Weights of a small GPT-style language model, trained from scratch on English Wikipedia.
Architecture: learned positions, biases, tied embeddings.
MLP neurons of a small language model. Each row is named by its layer, matrix (up: input weights) and neuron, and shows model dimensions 432-527. Each number is 128 + 24 x the weight over its row's rms, rounded and kept within 0 to 255. Numbers have three digits each.
Before each neuron's rows, "fires on" lists the tokens most often at its 100 highest values on Wikipedia text that the model never trained on. A number after a token or word is its count.

fires on: "," 22, " and" 14, " in" 10, " or" 9, ";" 6, " –" 6
L7.up1070:140122164146097161130112142178123101188119108138126129124112115128144169081168186085115130124151159143094093109116089106071141139148147137098145122128075135105156130148132122062120090106131110142102142136128131146135154155124131161109113110145140163108115152171097160136109151109139146172

fires on: " to" 26, " the" 19, "-" 14, "y" 11, "o" 4
L7.up1148:147112137166123119122171146154135114081098127128144145113131124119120133103120088075118153068139122122089081142105130132137149081170142160128093119158083156121145129139126144143124151099115149132146121072157155133101121155160097119169153114136143162125089156129153083106147181095155142111

fires on: " E" 26, " Ge" 12, "ko" 10, "te" 7, " La" 6, "ja" 5
L3.up265:092142152118126142114112128156132103112109116096116137105173155145194139137114090150142136132126122110110171122089126110148107170147131117117097087134132123137176104140124098111137115092045115128107110146088169104115113130134123135138134171188164125110098114115123077126111150137119133090

fires on: "\n" 36, " career" 12, "ma" 5, "gus" 4
L3.up481:136097142190078140150112143128151118085117103144107144152128125129114133147114122098138129149126103165062156135130152104117090147113089139155082146131138156139137144139123093138126111108136138167176153109143148140147143133113146115135189136133137127120142125142152136104124134154145124143

fires on: "s" 40, " list" 9, " positions" 4
L3.up1766:145135106165151147140114129115141118101144158119127154103137141114131144145107150140115150149108123108145132161168112144148123086134082217140155132114131111150109130111146136120151087106090129146160130128088203152183110126132113126169132149144131092148150129135111145104134151145132099139

fires on: " the" 17, "'" 17, "s" 10, " its" 9
L7.up1431:099101110138158085137099119162117130127161111132140073090147094155145099089096109143151096169160139171141122097147116125155156168106067133096152112184157118140097122124131153115100105086141126141122142138110126193108119102134143143131165093160086110138163126172130127123150107153098129129

fires on: " \"" 39, "-" 11, " of" 11, " '" 8, "ly" 5
L7.up1153:082174100148133118134158170103144119166103129108133143128119111174102129169124093171145148134151117130164161137170170123103126115129098145131154108127117142103149091141130126141111089084113122140092105125142137144159109130154105091097110146088119094117151155152123088133165142087145101121

fires on: " |" 58, " " 5, " on" 4, " statistics" 4
L7.up1906:120113118113075128106088141108147157203137115111142158149111186109125134068145081155102134125132135115123102096132100129090124145153184112149142140119107136162096102133136184101148135134176113122131134119130128120132096126140055137136156145140144137113101088096130110118154163122133108120

fires on: " United" 23, " out" 15, " en" 5, " instead" 4, "ly" 4, "eff" 4
L3.up850:097139161140119090174098142142114104155104137155140139138123098102118087186163122182170131122137123132140123094118150138166122152128123099133148109100125127094100134176146135166130112142134151133122122128116125147103125108151140137141090093162150088158116116105146147092118137138124141125

fires on: "s" 26, "-" 13, "," 9, " were" 7, " was" 6
L7.up513:123148122142131186111139074134115128144143146111129106127157122132109135096122158125103132108142106115128152137101097102134139167119118122124153107147123127122140093126149144122147120112080093132109082123144139096133169113118151159160087138125167133123121134103072139124178100151126124135

fires on: " his" 13, " of" 12, "or" 10, " him" 9, " her" 8, "'" 5
L7.up1115:119097098150107142120130083092134116116118153128173141095134132129105176129133153147151126114143129105188112156129140157134142144101122148103143130151091093114115171145164144085099090128119156148128130115143137132090145122152135125134137115104117131122132165143149132146127120115153158112

fires on: " the" 15, " for" 14, " to" 14, " and" 12, " named" 6
L7.up1007:148138152151140173127168130126130102120120126141136124168097093146161143163150125109106119099108143146151142142162137124103136155151147081110094106125140087157151128168163133081090119118107136103133169130135114133168102132126147106094124142155098106099146081125147160150152163101109150147

fires on: " La" 21, " St" 14, " place" 14, " la" 6
L3.up1551:093098125158140133123094132171101151126097140158122093130109108114166145117088115084108151117145114201148143115126145114122107134116088130079114142163157072120167128112140121150149099132125135161150111134119190123090117139100152122177144100113195151148130126102136130113141174124129122105

fires on: "," 26, " |" 25, " for" 7, " that" 7, " the" 7
L7.up483:128118147148114129132102111118130118135152096143149115159142103107123137158093120117150150157149178138092105132158106129161152133134136133098172128111153100150127124100154087115138137113129117125110116157104110171098177129112123120093097141112163089126137187148096133095166149125129146100

fires on: " |" 35, " the" 27, ":" 18, ";" 7, "." 4
L7.up233:118096123185109124111084145128062158160149129063128116125130120132129108120114133107133142097168147078130119128199105160127143131135105143124114118148140131130136134142106122123088121168108105131131090111135124146128155098094139122091079127114087148125108098114120124133141122126154136134

fires on: " daughter" 17, " son" 14, " children" 6, " neck" 6, " daughters" 5, " wife" 5
L3.up1140:121148149094113161151161135099135122127135161155162164114130136092140097146097135072136138125128148170091135114122138091144130141118134106132114153092128165120107154113152136141126136162105132096147164113145111085161126132145075086167108139137095109123106132129079177139102095111097134135

fires on: " life" 37, " Health" 9, " Life" 8, " health" 6, " Heart" 6
L3.up658:120124136088104130142098136125124149164158154155113144146144102157163153106105148109120090087117099091160099119125098146175128088098146129111113098126118139115114133106127159151091105094152140099134114133099133099115120098104177155142143143133117155124083116089117163116110131129136130123

fires on: " and" 32, "," 20, " way" 5, "\n" 5, " |" 4
L7.up650:113113167155140161137148095072113120119138135154166151156124129142153158154119122143099111132106125088111110147154094148108131155143109180104166168120128079063186141094114147112131146131078107158129125086090111101121160120172107126167098174104184114119136078090107171136130130116136168142

fires on: " |" 26, " a" 19, " of" 10, " Pro" 4, "pro" 4
L7.up822:117140110122130064162143123116134118090141165115093148127117151171119043134145131190076168107100122134157134120130130077108148138130125149098131102107109133150106119097124146100104127068153117101099103153104150091155154133168113136110116104121093096117130136157077144142110121120099141177

fires on: " National" 28, " M" 20, " L" 13, " Preced" 6, " Br" 5, "Personal" 5
L3.up1835:201157112106132144123125152135115156146163146134119077097131148141159185078104122102150068128135129123178106114179132133133119134114148116102099150176103074168126176069124097137151079153126127093166128144126129136139094120113115095120167099135115179129119128107109134160131126171117104140

fires on: " (" 36, " place" 13, " 4" 7, " Clade" 4
L3.up71:162089092131119136108124115126124134160154141122144138116158109123148167096104111139166128101101110149145153119113091096146089131139100147142090125127140127122098149120156129117126112103120121177148096151093129104158095146107134142102140116135150104134152158097119155103124153146118112099

fires on: "'" 84
L7.up1560:128124123126132122138111133151125102120121122100123106157123141147132096080111135177153104124118133106156159127143120118111125134124108141128146100146169094177071129138101163157111145133167146099124146194167101119108170153095137117123145120171140110147128112106160148097109119173107145138

fires on: "," 68
L3.up676:150118135128130180121138103138094117128101119113117142088152099119151182151171131194154119137127122128149125184148102117103103058133141169135137107145159132172132109141140126159153150105170111127092090134110123098136090118121129111109138118144149127148133195093128136161155129127153144121

fires on: ":" 62, "-" 25
L3.up11:061149124141141152080122087108107139099123138130112145142106138098117150120136125124142144103138160118187096144124157138162165125105095108151105107123118120116146169161082137129141156113063135089083154171137129122138170090115136117120159144116105088083117136154132152129143063133124094146

fires on: " the" 26, " and" 21, "-" 11, " A" 5
L7.up621:095110090137149132096126131180118085142125147102148162121101124100135152066114094131167137130111152130116109122093168143158169096092156106145139135150086157146130175099131146087137096090165071149123142112158128178141127102121159124163145097136150117109162117089167121138132143140193110139

fires on: " the" 15, " to" 13, " and" 13, " as" 12, " by" 10, " in" 6
L7.up1673:133131089134167117118129183120136157131125129094140126107121142109146128126121081071129112099131125128117107173173131113115096081146132067109121102138064119130162124128170149117123160155127138144170081109154095126122120128097096153140089137117100117124149119113150145113158163177128160087

fires on: " |" 56, "," 8, "." 4
L7.up1336:135130123144135113152149157088130113130171152139122117169100091133075104139154151118118134118101150109126115158123164117156139150098101162077147119112120071159142127091134147138113115088121104120156109137133137118113141145135152141152088111110156127153131181162128123120136129143117081114

fires on: "a" 26, " Film" 6, " Critics" 6, " Albums" 6, " i" 4, "о" 4
L3.up1718:183074072125122154120110169138076134106117146120138121116090115151125076129098128109108120142128094132136132099116116123170121116124135132124168140121098106065135157108138139123131129159123146174132123122152155165127083132159124132134103127156163165125123101135129128142056103117133131144

fires on: ";" 60
L3.up933:132087134145100151097146167144138142139108153137122112126155107124111119150133111138115109084185096090159139145111093092154091118135119144134146102151124127130109116108085107136151123125141142099135093066149122105125191141154100137133101110141141139128139129162118132131165096147123160183

fires on: " |" 86, ";" 11
L3.up1656:099121088111197128177126160118098128167139110123127124104165166136135099129140148102124120124129103138112115106125132151157081132193132162126167163115163131128132145118129155103094105121148112166176095098154164132158144155126116074123120112112114158124095054130114123126117149181137135096

fires on: " by" 14, " with" 14, " of" 14, " a" 6, "ed" 4
L7.up1027:125171120123146133150166112056126132105125123087125150158150124151120080127149179168170115139141121115119118108152164096141162111154113131171136120105146151132155088112134127154119133132119158068148110084128158121141136112132107108131144123086113152112179145147122137088165121141119127114

fires on: "," 27, " to" 8, "×" 6, " only" 5, " also" 4, " rear" 4
L7.up478:113092056117128127178148103078095133120140111087114133142119103109123134153124133152141160122162110163069122142122156166160120099144138121125130151140135107159185125087122129164133112125156140136125125110143119103139126178109143135116123131152132171140150104109080075123136087116139118113

fires on: "." 37, " as" 22, "," 9, "/" 8, ":" 8
L7.up2045:117112160166145149130122080135147148162108075131124142169178143153130133117135131095134170114135138142172143111132174158113147097113098128139087115134144089177143159093123151078130121105147160146104134157120139144058115096117179079144106119109141126093097155142119110105098133132132181109

fires on: "D" 29, " cord" 9, " D" 8, " Den" 5
L3.up153:083155156133069136131112095097114131131144097152157135137130088134106141106126171119107081104146135132109069105112071075105117119164145105134098135141138133151123119168105076129090103140127177191171124144100134097151133114144104095151112171108141117138134139112112124136137132128155165173

fires on: "-" 92, "\n" 4
L3.up1764:143163075142111148117143118125109143133112125117110113125127097110130112144089089116153131119095173119124127198150154193108149142113084170127122102128141118116133160112141101118147139076131102122136151108126133146093169127126149141137122136106127158143076152119124163156123115123121099123

fires on: "-" 17, "'" 12, "il" 8, "a" 5, "i" 4, "o" 4
L7.up1669:123134122167139123126129145153139126152124094155149133073115077107161165140090149097108104129140148157143112147121132109115129132157164110106106100137122143098137132180122173179150103099115188114114120089164119145137177156121128092139139085143149139139092098105104113096137127106131144122

fires on: " in" 53, "," 13
L7.up865:143132121131139107104153118090117160150122134127101165139145112123146123098121108137113156137125172120094067151115140120149193068151147120115161157158113116110110112121144083153130102094134152113124111125182114133147098131163122143125120096079116073118121110145098130120093137083130167166

fires on: " S" 27, " Con" 14, " En" 6, " Media" 6, " Super" 5
L3.up150:102107146159134141122102123141096073118119119168122141126109114096156149147152143169096144112087124109093112139132138145129109108118099105131150107130124097150075149150130135155104102137153110115171168106141156119165132149101173141134126217130155107113148133178133143092146141127152109157

fires on: " in" 41, " as" 10, "th" 6, "in" 5, " and" 5
L7.up774:106108134134088169079133144154094117103154144096155169126122137145115141092151117138130119135153135097094115121132143143124133140119146160138121118109106138142192117122108110127086148114144147123164096125130061115103167129123148137087112107124153097126133129119139133144114152114112134144

fires on: "\"" 35, " by" 16, "–19" 10, " on" 9
L3.up70:134103128166125126154149112081103152161136111126151128096117139143119071151137105140161127154139114129171154153117100135153080141129096147154094117132153145152125142142161126118128099134113136158162120120143120141132144091079145065141161128120086072132133077097124119144093109100149077135

fires on: " |" 50, ";" 6, " 1;" 6, "." 5, " Pts" 4
L3.up1024:181113112132106100135149154104138143121141125156123143153149167161108129123164147104124115161140111131118135091141158164099074154149088176132116167104104120127111151162173166121075150136139157147095101108148140163153124133102108092147142100157105132139133107116118092140144188128138139093

fires on: "," 40, ")" 25, " 3" 8, "\"" 6
L7.up39:146143116169139132131141159094121146119133107093098130151087090136105091146109120083115129113132114110090164127142168100122123128124165138123128111129069115105134107156116143129150113077168100144161160099107109130120136133129115115111104153138121134132148143134112105144128092128123107117

fires on: " re" 27, " Re" 16, " right" 7, "de" 6, " sub" 5
L3.up1199:101144162079137119116118113137157166136131124120119140137150166120103103125132129129095106177135150113087098176108125128147241114065152102140124137107155142159109118155122158134119089132110099114158113122135121138136110144107131129093159162187103206177133131143106131141148136160118113114

fires on: "," 82, ")" 4
L3.up1537:184119162120158150130154132132079087180147109176086109092126118111128171146133144099172106129106101138135154185106133122140082129147145135114100135160069142098137130155115115161193138130154101096103092127135144102145091144127128156083108106106127133157100077111145107152077156138170155105

fires on: "," 36, ")" 34
L7.up1683:150122154132184113114118161091125099077156124112122065149122126148120135105152145123172115157145129111135096164143088105124134099150105141107145119119135138122112128133148108110144128118123099130158117100170098087147094138103103140149144169131179151135105104140139160122120130136177151103

fires on: "ra" 20, "na" 20, " La" 13, "la" 7, " Ra" 6, " la" 5
L3.up1135:133121120153090142136126153115106106146132080120156128154104120087154160139147109131075204121109059147119146097117128139112127142112114144155135139164175107136164125111126100117135119133133130132137140093138154143163126095135147128136114130088158135086126114132140156150134144118106106124

fires on: ":" 21, " $" 14, " same" 12, " \"" 9
L3.up851:097158143127134127116104123109101097091123076109139158146131200134189118144105109120122135142136116109159165147168122136150180160126074129138166107111119113105157172163106101108123156093150147177147123089154119172158135131127134134119159153112117152123109117101129160105122099083137124163

fires on: "\n" 22, " de" 12, ":" 12, " /" 6, "}{\\" 5, "^" 5
L3.up206:084147156124088165152109086108112137122158149125148136136085147110103132115147165122107138108114127137077128141167195144130116158084086100137114147140146135134148149098128142095109105128161141108125113151144152151138138128157168107159110124137078177127132123130145115148126138123144109145

fires on: " Women" 19, " goals" 12, " People" 8, " women" 6, " Mark" 5, " Player" 5
L3.up548:132134137118142121149129122105118145114118082131134108121106158108132119093128097107106112128130154161132132105153148107160106125141109115137126120130109137105096116151144168107133102120082151092143094105115142094096108156110087112121169084095147116139130142118105127108130192103127176150

fires on: " through" 23, " by" 19, " to" 7, " each" 5, "-" 5
L3.up1451:116091129126091115118131151120093156139146103161093161099121141172148183135134093135116093177150130102113098139148099102164156151136107135137118138140113173072112072128128121142132127153119130164161081105126126130130156109145125114117174112138090161113163155143143100148154124094106060127

fires on: "-" 63, ":" 30, " -" 7
L3.up1917:083119102140122148163079106106109162119147158129135157149105101111115163087136092104130158103094130095134122118111142179103116081115153101156142145101086163091123137129100118121127145100116156113145118152159153138168116139078154105136147137099147113082119144098130162151140132150139114149

fires on: "s" 53
L7.up1976:118115139163153117146138081111132114075107143136109111165119084146133130134102146158150126141104123145109132150173138152128088124152162154109137145102127164157142161131139108136141147135145118160129143120112107155083144113117119147125104128129137124150161128156140093130116112097130094119

fires on: "." 40, " D" 15, "\n" 6, " J" 5
L3.up1545:143138084130125119133154119085131107161099169124115167141151139152131145129126146061163169170131149157097130166130094116120115156122120153121155117119186127160121135156127095187111135133114118094098154097107120117129155111122111141163137152140141148128164143126142122153111086129103126145

fires on: " as" 71, ":" 7, " than" 6
L3.up1505:110116121090065140140152124122116115154082103114127129094123117106094149086130146145123095156119100142105146136135153145125141089150110132158123145113100154149140134169126100109140068107175098136166139107146140168108127177144113114174142103099153168128139132105169109145139106102120153088

fires on: " |" 73, " /" 14, " Clade" 4
L3.up1338:146148129152098137138092127121149158144127139133114132139126120124167123149157159114078139077155101167118096153122086134125120128109096133091152112126111119104142142108080144142103114124072137153144131149106117146091143122136107146129133134104151156103146141122104113130128137145123103146

fires on: " when" 36, ";" 24, " if" 13, " after" 7, " than" 6, " where" 5
L3.up1044:070139151081106101158118111083125131141117115089159114117099137165169148113126169103155157170134080103134135108125144136110105078127137108176155151096155149122113124126103126162131118159149146136154114109151127117119108159145113164166108125124094136136136144143163149124163088153082128162

fires on: " |" 85
L3.up1146:128136130112157140147134144118162111124074087163127148112118100128160093085182126139132077123128113147093152115119132158108140156115104108121129110141172109136144126109107162099094127135145138128168123097096122125152121161138131112108124096130131126112167121141120147141132153155112124142

fires on: "." 29, " |" 12, " to" 9, " between" 9, " on" 7, ")." 5
L7.up949:108128136163053150087117127112171142158124098145114160103106111111118105152090139097140125125119101123122117163118160120169160080108161100160124100158147136131097137144135148137146140140118123125123129154164127142126148126090105126166129118167125112141142136118079154106077087162127108137

fires on: " E" 36, "e" 7, " e" 4, " Pe" 4, "te" 4
L7.up1835:124101122148114124071129119120115149102153071127114129110152143152143140105112115139080112134082152115130129115102099110133122113112114154127111102145119165120134140158090122105103068137155163109120131145132149137112107117108112086087123146140163150102114143140100123189126146116129112104

fires on: "-" 16, " \"" 16, "'" 13, " O" 11, "i" 9, "’" 8
L3.up1819:119095160144154107105135141102117107138111163128130140121099116130128130111109187153126119146122149134148130107097103144134125122133162156139091125122115110156165139170125164168136140098105135119130126117092154075119129146098186113154119126115152127122120145119093100116176088149141156114

fires on: " (" 23, " Team" 9, "ITA" 8, " RUS" 6, " Clade" 4, " –" 4
L3.up1957:136115110124123101084109100126163150136133078139156160148146076134140122153131141123158149121161157173103143099116158176127154147123164129118099095144114091081153149136112071134119173135115117160171124119146124137155135131083171141132120120127131154147114181125105170149108104197116114142

fires on: " E" 41, "E" 34, " Con" 10, " En" 6
L3.up882:079098095160148142134145132146165146117120149148107114098117148091177147172126143126118179137117099188065096109148158131130112115143107123120099115160143144154130184144126081121154108155113136165144125114140159129138115123108136114106113143135100086070162173169159143121138117136082150118

fires on: " D" 64, "D" 22
L3.up1708:073167136142124086096134112104126137106130147131147128148151055149142135134122129088127097143099145153118146095089148115081114153125116124118085143127125075160146151139150141164100084141118120182142176155116133123121099140116148167144121115149125107152159093140149137123103125121127126125

fires on: " of" 36, " |" 18, "-" 10, ":" 6, "s" 5, "." 4
L7.up27:170140070129199140127158154118097143143167158153167161157129109147167119162082159124142137131104141168140110171142148206108145117109100108125117118166108119100113135159106078100097109108090106144119109166113153105156134118157107163131114150142157103096122122150102105120127123109126149108

fires on: "." 32, " on" 10, " that" 7, " Road" 5, "s" 4
L7.up257:141101116149097147137122140121116157156091106105117155096089128098097103109058127100128157113179127119086117129137094122137129103142134123138147093180107196144094153154143150119091133146145153129109139116156087156122117122085139144114145128147125123148103167120079198129100117165123140126

fires on: "\"" 27, " [" 10, "!" 6, " '" 5, "’" 4
L3.up1824:132081113158147179104113163128192132155142149155128125140160171094197109160118161123105147105140122111100114101154130159143114138106073143135121107156173138123129135126140112146107109131144110154111120105106132123125126107138131148116113121110123113129143151079138127100112112146102122114

fires on: "'" 41, " re" 6, " Re" 6, "-" 5, "er" 4
L7.up1994:092126098123138160141112119118125165134148167143159103113144094123126141110102085092158139126163147111101110141143105140089145143117120091129102138095157134129151137153126086159101111120170123094159148115142114132126187141118100100124120118132153144163051139156118151141120117141108140181

fires on: "," 68
L3.up1553:120103100149127118172117089133151121160131139116156106121110104111140129110100115114144115148094146133116152134113127091141147165129161163106130097126119139128175103097157114133164154159137156124100147131098099109125120166116123118133109108097109100140155140123105147133142154105144135129

fires on: "ly" 26, "," 26, "ally" 6
L3.up325:163140118124130149162159156150149098142159158162140083138126141115085118125150130152130127103131084105183114148134160117139125143134158166141127087146088130117189133154144109158147156172167113128149123116122121065118064077106122128056082063094143126113084129141141156087111124149149142140

fires on: " with" 29, " of" 18, " the" 7, " for" 5, " |" 4, " to" 4
L7.up66:142136120145123106120138150101132118071129131141124112137092160139075137149111125115146114153119119134166113124142106144133123121152155189118163112115089123133116128134123115116113135082137118135157115123099124102123108176122139085137153096122147142138155140140168158135155122160067149069

fires on: " " 13, " in" 13, "in" 11, " to" 11, " win" 7, "ing" 5
L7.up1362:101102133131137143099119146155110129133144123140107129134117147120108136141097109135151125126116169097147113105145116134139138091189132162172152084122141134099110110128129117199082137131083161076157127153145134143151142180114146129119143112135158164109101109132111129135130123128100127097

fires on: "'" 26, "." 24, ":" 12, "(" 10
L7.up826:124148135135146155121125131096108120165127109124153072179105113098145143180100155150139131154128138095127118130114106160154164115125096140148119110164114176137178131125130162172153083130202117109117164129137131129121151107101104110124115099114124172128092214117124116132148110145122114107

fires on: " as" 49, " As" 28, "As" 7, "," 5, " until" 4
L3.up483:109110128140127144145122128171093160151141126110137154124143089110174138102139161166140116099124129109128103147118165108118129118097107151140108131123148110150138155148111119097166128068126134120126126077207140138112159149148124150104094113115126115110143100125159137138120137133149146110

fires on: " an" 38, " un" 13, " An" 9, " Un" 4, " cu" 4, "br" 4
L3.up60:143096129135104098187140096115144109102093150157128144163083095149136127100130097128133162178153130135147135142157153113156106125103099114148101120191167112158108120114118126135122128159168140136132128090166118137090168122122124132139121108145142129115119118095110090134115084092143157122

fires on: ":" 54, " question" 4
L3.up329:089090104124123157155148134101109125125126157104167116151112140129081135115089135122112121128129114117116087163150122177115176153130094132130152147124103152110106147161102122150150126141123119077126100141144130152142083105110117137153137144133124172127125134111136121100139126094148110122

fires on: " and" 37, "," 14, " |" 10, " or" 6, " to" 5, "/" 4
L7.up1817:132137121106177164129108142051134129146112116131131166185144123137181126169125116149116107119126092134169147126152118148138142097126155103107165152097115157152155159176153123136119114112148145123060114112164120142093150090126138113127091129137161163118136105100190145124126138171148203131

fires on: "s" 63, "mathbf" 12, " Wall" 7, " Bah" 5
L3.up1065:111138112175127137188118092088141132118124160159132151121117130076113133105093146109197123122079137136122133153126140147135127128138131131186144120125119145142121144123171112166135128119124133139156162153113138135137149132136139142132162111126116133142096135116098138086120103121135139159

fires on: " –" 21, "," 21, "'" 15, " place" 11
L3.up1617:120144116124123087149114099153104157171159147126162191129113070124145138154167101132154100120115134082147081135081147087137167151119163125108137102143130083104144143178150144106165151160148131124132106128144152123146102118121131111155148111126079102112099059113075133160158125160155139122

fires on: " to" 26, " De" 10, " did" 7, " D" 5, " Di" 4
L7.up558:088129124097125107103140131133127079117112129161127160138136109149082119105131151118123081089104134155115104151095153169151095111139111098145122134119121104134141127105144121153128157137174153133113182136067121080097134100152070119171158106124162111122150127169159169148124080171097100127

fires on: " |" 38, " as" 8, ";" 8, "|" 6, " set" 5, " the" 5
L7.up1196:147086123137068158081132132152209084134116134091108109143133145104095108129146146118096119121115117101128151178133119122178095132107133143102112110122124149163096132134108121138128115146088175163178092100129110165172128133106095156097112132099147128130125149131138158102139133109099158140

fires on: " and" 27, "," 20, " Ref" 5
L7.up542:144108142107109131147157156123092112136169132197129117120091155159148126144146157139108102115187117114140132136125133156153164149140109113140139120141109135124204101107178173118137128079156084108115104115097075167138141118144155133155104125101166116123134147103109131146149141165155163092

fires on: " the" 25, " this" 17, " as" 14, " such" 9, " that" 6, " |" 5
L7.up2003:110119149161137152127123126174171112113138057126102111146132128129161159103120107100156153144093153144208127103116117129130132138084109119095140089156126080138089125112104146162148098099134133132157093128116122163131091121129099144142080092134161119141155138108115154123174119149140150131

fires on: " the" 29, " of" 16, "," 16, " and" 12
L7.up1301:132166069119201156134134156152124113146104120166138091094103136119124134098173128086172121105156147134143124081174110100125138138101175061138088150138127115123165096122137099116144133125109150149118158126136131154105110158081103149119101100093134121127115144116120135120122114162128152140

fires on: "a" 21, " same" 14, " terms" 6, " each" 6, " divided" 4
L3.up1609:133124106111155114148158126125123081157119082098139136185092164177135172140118135112153090110144124143102151144127166111142150131147122114150127111129090144163127146148090073167087103143141186116131126143137139118087133119122106128116073104079102122081182094124104141108160095145114127112

fires on: " May" 45, " June" 11, " February" 9, "Ka" 4, " August" 4
L3.up468:105120123155166084186085120110126111139097143106102109143127148160179095118112122168142176077132151120156121124097135151074061135142131125133134082125110137172126151145109118145159146117133145137098107134145179136134132089109170099131107141164150153102133092130133147135151136197137126125

fires on: "'" 42, "or" 6, "b" 5
L7.up1768:114161132165112151176110130159124117177171099075123155125127139110124145100140188131119150147128143112127126144125121112084128178133151114112141126127136133163120126104080148098124082100186121101102114151146106141133140178173134074079153108125138145122121137132132163156109127135131138112

fires on: "-" 71, " " 28
L3.up798:122163132177142106123130155103110075121103157132113114139105114140107115131083123104131118109132170132174135117122145144104105113107120161124121141126126122102177159137161145130166135089145142129101161130098155128173148108134117143132116154130185161099107159118136149141139091177166088141

fires on: ":" 26, " as" 13, " including" 9, "|---|" 6, "|---|---|" 5, " (" 4
L3.up86:109142124143115176160100088093143135132108129147091105141204107153145146128095129180118145131125134169151108071124125127101095115057103136112085070134130148122185139131159114108126059123120135140146122114118106175142107130144121124142123134121186138131128138123128113112110132132125116084

fires on: " |" 67, ";" 9
L3.up235:105142120133144114181136147101180124157168159104128150080143116137146160148171135155127108098108083167128128093122188172137083137141075125116111126112136101101114123134145188134108141077110141145132146125117148115133182105137114118081119100073099115099121118091144166136126142151117131126

fires on: "," 62
L3.up1236:096106097124142141168161105132123155161099144134135109168098162141111131084142138128121157141173123120140152093159170127137127128105088150167136113117106137168132145126147101119125092132103160122142151123128150135132092130123110151122117157136128131071152118150137123138137101133144109116

fires on: " re" 26, " Re" 20, "de" 15, "re" 13, " De" 8, " Mc" 6
L3.up1041:114124107128129116139158121103155145139111148116140109138119134094149130164154144121156157148142123130111130153073156106120134147115163118158118123156180124152126122108110141146102146088100087092156103139136079154132116136104127121115102095141142130143132168118165173085182172153121193144

fires on: "\"" 43, " Le" 6, " end" 5, " by" 4
L3.up1925:120122148147167170121124140128091100168144101131132129095116103157148123128144164146169197105123137107134123129126087135176101090120152173120152107109162097181106138146145129122125093144132156196156093154093115128127128156107127142134157118189090147158141142134108127129136149115085103100

fires on: "'" 30, " which" 15, " over" 6, " Final" 4
L3.up507:143124153142127117144123109111134132101151094148127148121101129095119126094084158164110104132132125100159153143114098088123125138144132133142126129129140134125119139133103111154116155125154132139114118122142128109157121159134140140145144129085130112158164181086124125137112122156110168145

fires on: " |" 81
L3.up4:119140119158088137107105124149145132141069153091175130138131124123125118124118124102090150082103092136103103133139124120098093121147140135117129151129085140100130146134118123131107117107111137075125120146136111116117129154112127119143115130140115121128142117156126141163121135168112147135

fires on: "," 28, " in" 10, ";" 6, " f" 5, " 4," 4, " June" 4
L3.up203:146140180134129152136102125116148164176112168119153120110133125114156132103145138121146100090097143092075132118111142126144165118138112113132168135127095159134110129096126097168122107182106120113149105136146146133142149168182122074140114148168132090090124071141127155090171098107100125143

fires on: " the" 32, "," 19, "'" 13, " US" 7, " New" 7, " Canadian" 4
L7.up1255:173178132126156099142129125160134098127102130142138134093146128112096106120122135118152126152168128138103109112132129123136152176112117128126092124140188129119112134114134093115112086099095132147152137136132135166127147084115142126104118054110195128128127121172127167131107152135126162114

fires on: " on" 18, "." 17, " during" 8, " for" 6, " in" 6, " where" 5
L7.up1698:109119126107085100083171132144090115117145137129125123087100097124179120105096174115127060140118104131102113153143179132156142078122172149131152120113130112104110132161135115121119118120125127117124089162132176127148160160126131101123131136119150109117162098105154146136126088163090160134